From a checkpoint of a small transformer trained on Wikipedia: 13 layers.
MLP neurons of a small language model. Each row is named by its layer, matrix (up: input weights; down: output weights) and neuron, and shows model dimensions 677-804. Each number is 128 + 32 x the weight over its row's rms, rounded and kept within 0 to 255. Numbers have three digits each.
A block is one neuron, or neurons of one layer that tend to fire together. Before each block is what it responds to, as a language model described it from the Wikipedia text at the highest values.

Responds to: Mid-word "ah" in names
L3.up389:157080181160110145122111143130147119142126106131165178141078148111194134156136111067132060172117181160085121051109145162158135156106116116095115129143181176163129174095087123140152169102153104140075089099084129100154111086120136153119087114076096184143113109137172052122063148079149083108113110146150117166192152093117120164138122096170155124112125160131159099065104139119096108140090
L3.down389:095129182117168137113126137221201129123119055107102124173107124177152152132092106149135163111137107083163120166136101074080130102159152148189105120086136078095102091146109195134138152140147092130068140128113196130152129133148136104148163047119094055125106127172100128134118153140142148120173124164124096145132087129117116106147036130141137173151080192138166167119132153125099125101110
L3.up704:105183171121147134111087139117139105138095130162159153088092083174113117127162106064160075131047147134099138140097126083119145162145134173161124096136112100177162146126171095117112079175101159095087163125098105147113121124107167155127067112082025106033127101140154157127101203116191157131050146134102133115157125129134154107142138124134088118124063138063146149117188151128151133096127
L3.down704:162179138135193150161175139115162151124183142078147060097136131158138140098135129126118147162075120152120192148128141110159142098127124128117118148114135140094196125087103130156124143104103138104129097115115086142194192108125111072136155141177148147165092166149155137176114099111130099098116140169161166098223091099121114141117157117103136149115120091103149105114123139187170203168016
L3.up1991:181134102123190082161057142155138145132113090134136148127147130092149160176116109214156071036103183109112149127165091109144117139073110096109159140122120149151124183088153126158100158151131177137104124129066186122149114146113132115144189124203078180156058082078161138104130139128108183139098105130127165135112190097133169113109166140117124078194071111159084192140128122151091180071128
L3.down1991:112188090160151170129223191126122159156136092103117135148150092172199155105170134110097080100119095179133156147085138180103062096143113092163090156113187114123134092081183144156107140109093142183150171119137105137152145181112127102160127130092118150116106138129075132089100148132159107157128161085086168136088094176132112141093163087122121153116096104135114110099169124139104151112137
L3.up3890:155104120159107104141135106127193144117114122138124114112110160099201194125115176103145059116150140107144153136126100131111112132016107142128158125120084139118112170115064122068132180115117092112138096146156154092198176132144161125132169124139120078143141110152141110158130162141149075138116115182152142109124200130091147151143162144114138105147142136094135199132142155105173113134075
L3.down3890:086173146070128190128163133149111132074129150112133148152125089171110078126121170140120178143123127139106171111136151082105090127108082123117111154165081108176134130134135081151159175114144116141123136103115189095169147178089086153145111109121100081139158127176093187129168187120140093134093142128139101110084116098156139148110157107051115139174082120129099111054103150178100150127172

Responds to: Predictable phrase completions
L8.up2901:125120171046092141134114122139101088150150126095178147150105130165165131122178129152155082141082126166126125115155119183095154138121101131134155149127100130152135159121125085109101136147108104110112081077105154166098131060166125159126093177108180114159075107184143105147086110143089121094187180143141133130139044138088176157140112127159199110170136203102086132163179033166111092077090
L8.down2901:081129111131095075106149175119122080122166133126083043098152157130106105109151141063118105169152161088101115128079103178161132152077121144142107150149092119189131178147153073155181156135073095111078059103105092135101109190104117194106101135087130182151133148129103125145096072100091148080083124145098129140179092092126139138139125143146149139117148192152157103066125141086129113124127
L8.up3032:174152148102140127132097178188195118129092134055080161072149143138143205143168127165147147068072105171112124128085105121122120095129184163138153167122159168170076181105104160154094115113118105130121127185087129138095186101133185126153168140106106177178162067106099116080135116145189200165114165139146148153146171146121120122165084095167156154167153113143050116134118104165130119122058
L8.down3032:130165128079123166137188133133150104124133091153121128093109127188056129117121153140135116132079103142159110128102147151179089154156115149136116111090133157125111150118137137075096169145149173110153152122083076073131103164163094107159123116099131135147151148132153153136119107149136118120188158152060165056111170102123103117077099136143143109128177099124084103078089177147107157198149
L8.up3237:169119156100114115127110098210166213174154091145094154153097120123116159102138129148117146140091092171129184153114129137077155121097147135112104186077133144127157166167087129158054133089088145063088114124170126152122093124114173121074095142118185123147101123122130169075087146198136117119120102088137131115174109166100157183145152123109074130156116127195068131147191069142127077146087
L8.down3237:127143100107189145097109145132144112127117141120125101127148180158150052142143178173089171148107082161134109125159086126111127151158111100091145132113199155114126100160137124136201130131160152152150184129108143144145138176172102099090147091063153087117123149158108194153077137118086089146073168149126119145124147076122150182160123091125100156113152161120121170157115118115127118136056
L8.up3901:128100148117155119097127132175151136161203111055121191143107142094139163143145075200125124102063094214119138083120135162145119079128129118112151173142181122147180204146067142147075174137090156083118097091138164109096057082149134149088139179123189129101124095144120121122152147165169112100091211145153132139152075137116149144158132102168179134166156170169108122111200048105106116099070
L8.down3901:097104109155066194127187129195151111117157083120058125107137180139132140121122130125102142078100139123113113142110175200169130181073118109108126176094107142131115165126168096166124144155147128195164157027130128102117084130122131066065087127175120157124113041150136131129116093148104127135110123149110168146122141158105197125137166128135154162097155115101134086155187141125093123153139

Responds to: Mid-word foreign name pieces
L10.up2088:155171175141131160082119136116166157121160175179154173136095103150081128103184152172138130111149094128115184171118135095169139120099098136092150144092109103104088129069120143102082112162128137144195167095165085138126127171123161126106122143082090086126113175085146164104114193117151065112154096117151047082143107110210124100119124141120137108146099129114086129170132159177098080184134
L10.down2088:186132120121141144115154108146107136085143085120116129184103117099101196180114142149144163158102096135095135079182136158148149190125181119072162127090131103123157114104130111138126160151130115137131191121136117217130154086077172107161145158142179124102138135138178105071151101133137082116155140127129098150130106076093169117121141113140199165094117097120139118110105094138054098159089

Responds to: Mid-name word fragments
L10.up1677:109130158215133093112101174122053130158077087135160147215123130146104137059100119085058119138108157147110106159122134159133150106143112120085066078142101187095147124153124103084109112124193143100112119131165114148036191120142127138158108090116110128105054087074114135093098145133147135092148137092177156157122164094128108125105161141105129158230146176151106115145106109143162159101156
L10.down1677:086076132135189148128157096105129234172142082077141102173132103087112095171110154183142168126087123107082085143169131131105075167140133083153129116139124124137089157120093156129105155158079150159118067173197083085115094100053183115098107193143135136112135146156111135078125150131081081067134063112143076145134141137144095107146170148166191119111091139123114152144142133108161070123106

Responds to: Mid-word name fragments
L3.up56:136196091130114132051097099100138080151098108169161072091118158060138135124146095165115132104158056090140094151123078157118150172152143085082104142096078172063054141165137106090127081118107073157126125089124186103113108139157078135191120152115095101109118152157179142115101117082070146127174100108147120053110105135105090100066111136097125131184184119124144127163109077135134126098117
L3.down56:115181179102144089210135093131149119078057114051147116148102126130096088124125144117096180149158115146191124147118159125151140111147100153077156094139119146127088161155182130130155112121168151137126058148168060179106102111162096104134078097091101082135153129147163098132126102111144150121107152160107129165163134123111090152071131145090080167124116076144146146092181158136124136126135
L3.up663:113121176125141166152174142133102128082110143125133153110145158161203113121103157156175138088178051109122166150153171118068088098094157117105159103107156173112114134127041111172099122131088097161201096075140130069116112130134098125138079178127156135149117131135097132127125072129132167104113178219179103162096153111161070155133156143106044089141157110186126157135107149206113106163109
L3.down663:151183127131182170085161139158117142068151131102137133131149144096119068093100160082148116123168134105143165140131203130144099090066105143111187116122063141088109127169156151130145111140124166138178191221073098140079111106103123105147150146123134137081088108113110165154115119140153135135134124138116128169150072146181135175144108187100137084163145188099157163109156173113097102059118
L3.up2454:169085166085171073142072150147108074111117162155109118169093148145155138119124119157092179170155068105099155151093105121104148087178155152150215150137042193104089105217166153125161152114090065100132130159107125114093103149128141130171175152135126119107105149134134074114121110123083121136154159096098095130101129142108068138171141148137090053080152142156104137173101142147103168016148
L3.down2454:103158144142103074112132126141122149146112118099180102110161166100170150124113126112173111158157105157127084149132200143088166133106152083169084137120065111207171094158111166103119079139105178107129121106128133159140115152147112118205136113113134155128147141138190146075132078136160116191107068142154161154127135132122174093182142114146115170131121000121150158072145142119083102124154
L3.up2502:186141090106117126155080099165118116155101116122149111126107138113106130150126129175145116168142097146094118165169182151120107145130144146122119112129145084158185181110106145147096153163111130123100140076146102128132153145132135110135150175163172103125079130171163112121106065085106098127087124142097176169159094083105095145186112142163107122110147120138094114100161166143182122134161
L3.down2502:148157161124140094144153157159140094114115169107133160150152179119168118135101097119154128156130089108125120116161095110124149095128111119096191146142095109129086126134078184166156100185114139111175140092181116170100127123182177100101167181165118080111086095143171110121100063089141095113166161106076137087137118176135171116176122153104079181096127159117105190137150102093097134067060

Responds to: Score and range dashes
L8.up1862:159069115135144083137144196183136102121173160110117085132121100066171117116132086114128152138085138152096139089103167137123104088114149127167175090129108135093115125148076162140133084044152108175146160149110133127152138110142224149115122157110094141168051100038119122126158117162127129090124101112159125154120072168098099154096164063082160154139133082114110091144119136127153178154095
L8.down1862:154137149176162066094076138053127109066198107154137156120099147099145216167095185151147142163132131152142082142146128129093122148161102100109156143106097127150120177161105179172160149129150134081158150154072118147085062121199081124155067124127126118151093120106122126121113131192121163149158198119092147138139130144147105087105122116140123094110147125127116116130073147132168170139136
L8.up4286:146137118147145062095096101155143103104156134063161138101117107121107182082135099115194170123195168078145145136141091089134114148119098180152147124113118123102083173150129181117051144144105152161144124101123155126153108107116157144114156139162112160107099130114155068103126124135180127099145093087151121136107150142107103195075151172138114149152154136117123121128104110144053168091183
L8.down4286:145137120128125104133127087125159147065142112128153100184152096146162121199079158097166118158118090112118124152084177107127097091108131135082118101106124135122159174126122144195152146132150186102138129098053138146181129115141119170065122123131129117062103103128149125069127120088131186087129127137165110141127125154143123143152119136108151130078128169073184156140153123166064119133079
L8.up4938:186140132098070133149214151132122146124057177130172125103152096128147141086102072139118168065154118139137137157144168142129162147096090115146137106133118179096139149179096130180129048156199151123145092178081162176122128203119132090112109098144075159184101065146161102105158156070156112154123130140119094126153141089127114119082165153171168115144120157121072131114146047216085153097152
L8.down4938:167114100105118173100178214120146123130069151112083098127078150104092104110135122118181071115155102121165173134141159083115149083169181116131094114135107134185151132152113169125130136122123148104125147122114114160106162117145155160120156112112146158129047116128169189100134166083126105157140087127161094085106183190108119152159127097125171127092145131097172115128117145205130218067098
L8.up5260:150114154125104081171139150186169069121130181083150084126141117080143150123122140129091148131201137140111113132135201131140174093110087100142065073103149149023158114128157191116075069088184201119130174172166137075104178148101119149139168142087061120081130124127147118091154170108135115146148087137157129148192095108168109159145136111133156135153159068129089120143138091122103160125169
L8.down5260:148154118111129164116147127165208121132151091132143128115101215149134107148091097073215144080105136106107164100104112104157159100088163141179164117074136084107129074143161118131084141154081122178124130143163162110096191160129092168138132099135117157151220073134125200176090104118087120088143141119058152151105120157143135092160145134189094116161170202070173112131107107138172153070117